{
  "hidden_size": 384,
  "num_key_value_heads": 6,
  "hidden_act": "gelu",
  "bias": "all",
  "init_std_o": 0.0335,
  "decay_fraction": 1.0,
  "dataset": "wikipedia_en"
}
MLP neurons of a small language model. Each row is named by its layer, matrix (up: input weights; down: output weights) and neuron, and shows model dimensions 16-207. Each number is 500 + 40 x the weight over its row's rms, rounded and kept within 0 to 999. Numbers have three digits each.
After each neuron's rows, "fires in" lists the words (lower case) most often at its 100 highest values on Wikipedia text that the model never trained on; "fires after" lists the tokens most often just before its 100 highest values on Wikipedia text that the model never trained on.

L5.up894:576498488502490501464472585515425547521510499496560573517553574503465476480477485537463502518566504502476471572547530496528482413522432443513494489500520503535519461432493534453493489489518511442461503496552499513471484485597503539443487447502463532467545596460506457429515557491532455393518514510423500459487532484502511530463497505428450560487504582556541467502595513539403509559492485510506555494483542465565525487545513464531440420466598522482500553502485525491477433522484543543529469516457495547419514478504528441591533509482496509473499488405504632521469500542527571562
L5.down894:517494464571463521472460487451469492444556466550482452521494558526559511457496519523527488552540468537461487426561537531465451561515475467453446491463458503496524492459477562486462518568581586440475560462574466507462467495597473551565522548517481504465568482463505525506483408402498463532490527531479536540440489453500481455481469527521426553494559523516554496513562500497470524532527533496493502552481476451491485538545481498522494501462560517570468495510526462483460560431512486488479491462589507514502461502528486502507455458474482586471464521509486518540494458499486534521
fires in: "which", "that", "who"
fires after: ",", "s", "),"

L5.up55:496570449483520474552528444498485434542489493516475528525538431512413456480474545488468458526485525528475582512447499493587489473513520499541477503547488440394477443510518420563556566492481496580472560507487569495559493482477516477521553473495482522447513505477486500544513456533519482532526496434546462455553424455562542538449454572523481487455448465458461548461491438529472497473488498539524470511467470494532533469419486510573524557526534554469460495486505578458525491477542507558470527529530514545472533496491527509539493496584513390435498462520473481530540523477507541481
L5.down55:478501454511519492531506438522498457473391480525511525489572577454437538508534507555508414533473513458408505474487514474476500453431422527511478461534499495591517517442519539497541510521502582461465505511506510522530499544508490473509461512487512435526497539510571569525497512446549540512481490546544512466477506472507490486481565538496427465462498486460499503470547577498491491500516504484491485456487487490547513460520497512510480458453488577453472483450498440515435551473505535397494493485450519580492524565459498471618565485516529474559529474506504479478515426455540517478
fires in: "the", "s", "and"
fires after: " was", " is", " as", " became", "'", "point"

L5.up637:428505545446501580517547539516486449478446489458458446522488497557509430481531507477509420515503477438510592508478513532508500432541440446515483551545465547484527521493517470518510546517463508501493453453499512522572490508449535525516509535495446496509474508453483525466569509556558450524504492554511475640493455496489586537511536507462442498557494463524414524501492505470543544468471501561460476448479462554514474490494455437480490503476477427471520448532494519538474475507597496520594544481550521479507498497572415497536458456472520521541501441543480567531481493438492445474
L5.down637:428429455563468490489506503460550483361489538547464499499500462474571529540494481523523446471435493443448503477479431521509479520541548498517515463484458523511531467460496410431512569484446476490438480535534478459457484546557547521586481480531473501523556504551526478456498453604560520505581496498527541474527484522522464469476511453513551584475486600464532547595438530442479491468438496467505495435546501440578524568480544546507515534526485522555479468510489526486471534477438492457515445530534443493517420484430580494502524446473498510496496478557509497518472480557594474483
fires in: "a", "neither"
fires after: " is", " ", " as", " was", " to", " be"

L5.up95:444438463505475568513489502486469544554470430495473530442561441525435419444401464472449477486467473554470515565596494473484535520510518473483548506467498512503486554476386528497543443578413441569501475502495523480565470568518474511500520537548468503557561457503518457559567505531485444481460475446516494548448569467550516552483481490488504497473537461479511464445425480479488582560552438531493455479495610510513495492515485484555504457550475435482472526533530466527538468489557493438495511527478455547594526458523478461576515484533469476512452519473459561471543503487444571521
L5.down95:525518557505569437510471518497485507569482509458518539466531451519507510483550571491494609462472473485496568474485541530564476505496506521489517534575471485470503490515502417514489511424546549490502513478537436546421483488542552497497488504472444523450512505562621503483500534458421542505511549516519477450563421466499462467568499467520527505538524520533494589523504535440529385488484487492462484496470429467451532549540434488406485530450475581500480450544494552539509590545503542534534477453538485514459448546454567502414506529500537546543534487454553505536424446482487403458
fires in: "and", "a", "yet", "route", "that", "of"
fires after: ",", " to", "ro", "),", "y", " is"

L7.up421:508551489429471489577468448450497443440425466460531540536478474495426504483567586522508475521486434473493594517479520573489541514541520395541477503518609500512513408568489464560505536526528475495567427518559436467433476462534504496516453540516550526511492565475505466495525508528490518539442499498469487474586518572495574464486505524526548462432434486505510469490459539501533395441453498442486564526545518572559489451503524491483569488456524527548516423482436471491440541561517501507499450505450499484456487498462516523475452495509543534529472571511497449473464487521504492422
L7.down421:484451512450525484534477527502508487551517458519484441493466497505592524501585520489503514465509472546550487444491477537508472441566558530528534561433524500393512518499499470509526503511560490477507495551463542516491569501499503557504526508438421461491531507572554484527491513539512581479502482524532504503557451495462471425465456488536501581515498482454485492518500512414504550503540506532491525507479548479449510498475522460569539495502490469478593478434478425425490435547497520465489541458402569529530447528500497561441458567502479448501474490495490501542509567505544512467
fires in: "the", "then"
fires after: ",", " is", ".", " was", ":", " in"

L5.up47:472516550438537478509546590507501484583532470506449504498510466593553545441516545435525519589510530491509540519510497499475530445539539504434480487493531552484587509500449504521379473415493442414513495514483521527504472504483505493400443462478537544502438482477471427536533446502520481465524504441520498592520518514555441455519547516466411456480412552512509509469580509513489540514482450486484525535492460511559446480521527483504486444474509542542498467538511586565520560507510532593514439493540456543444485528481493531509525490519456487447484480436543541506556503473536491485
L5.down47:552427467564471536527465444521520509526472480529502495498439555419462522511532600510459497595510503531484470571491469537440526515529512500465499475488525451501520488468406536418477460449454550446540510557487569522450480496500414482469447541536521567492448486463490471477480449530533553493507487475493493516463497517561473541451452445509549483543515511485440563546512502459458473537468435478473467464516453554552495555426519463572473490474458524503477486489493522540565503482445532508524465500542514503465568565522480439517535439490453563437539477543543482595551534516530549505
fires in: "he", "she", "who"
fires after: ",", ".", " where", "H", " that", "s"

L4.up783:463554507532550561453466532491465431491499487449465519505469436556489544536483488508569538505562519510545453544461504445449541556500489464486494484508517469499530545427460464511452531457514494556469460541500504519482520512541470426527469556536466502482517555558469478486543569486432488478561480430545533464478506478519564500468542411471440430503436532487531478529505466510511481505500459496425560428543527540448530479501520484516525515528509570528520525446412515559509473520432550524520419511472510473484500580462474500494495554522553514540469549461434543500461525469508504528
L4.down783:588516500526445534486507463494500531492456528554481532474509476478534464474526526528466567460515493515452475512494570502513549465542449488539522500447551506533504450479563505521561479489515490447487555523506527431515516476479476511462483481527515490529539468461554492514379509500507528495492498558465447466527507529506515443486498511520541494507490514444572546529540503506480483549531439436394465561454569518531490510482517530553509502489468537425437486481526550521427567504409482517503577502527414591447500487458497581484498482559464495514456508442545439384473489556488526534
fires in: "it", "they", "she", "he", "instead"
fires after: ".", ",", " the", " The", " that", ")."

L5.up126:519498491473454458577497535549492498529468471495503520452473486480459458442510480462502498477484573542489511483489508533552509399541469570558515526590499526530503524538518451503454557492547437513457564488468505497573551508485460523490436507497512559508555549494448509480499472545534457540404526427496491544477489486491540467485520491507442486442453480488541548534526460548441521547419453605551462459492389556500549524519519465528476503533458513469417484521473540539398505498507477519479509450459540523471523383559451409535562509507560475565534521459461496477497475473494503497
L5.down126:543532500519601508516500454574523548468472474526462539582516500485475418582487533556479426464566445497426446478532484488484466476572471501519572591500461510433576495537438432521579546462506530524452510487484485544505545498481442460501478541483480454585487538606475426447476575495540559514435479506462473531558453520486528509542532480543499457492532510431452514516421473423431493456500446511497538479486460458482495509487558505540483438547545561460520515503460492516442510525518519495626541516451498508520521547462436472544503545439458453528460482432532481483442570477558570467
fires in: "the", "a", "they", "appointed"
fires after: " was", " as", " \"", " is", ",", "."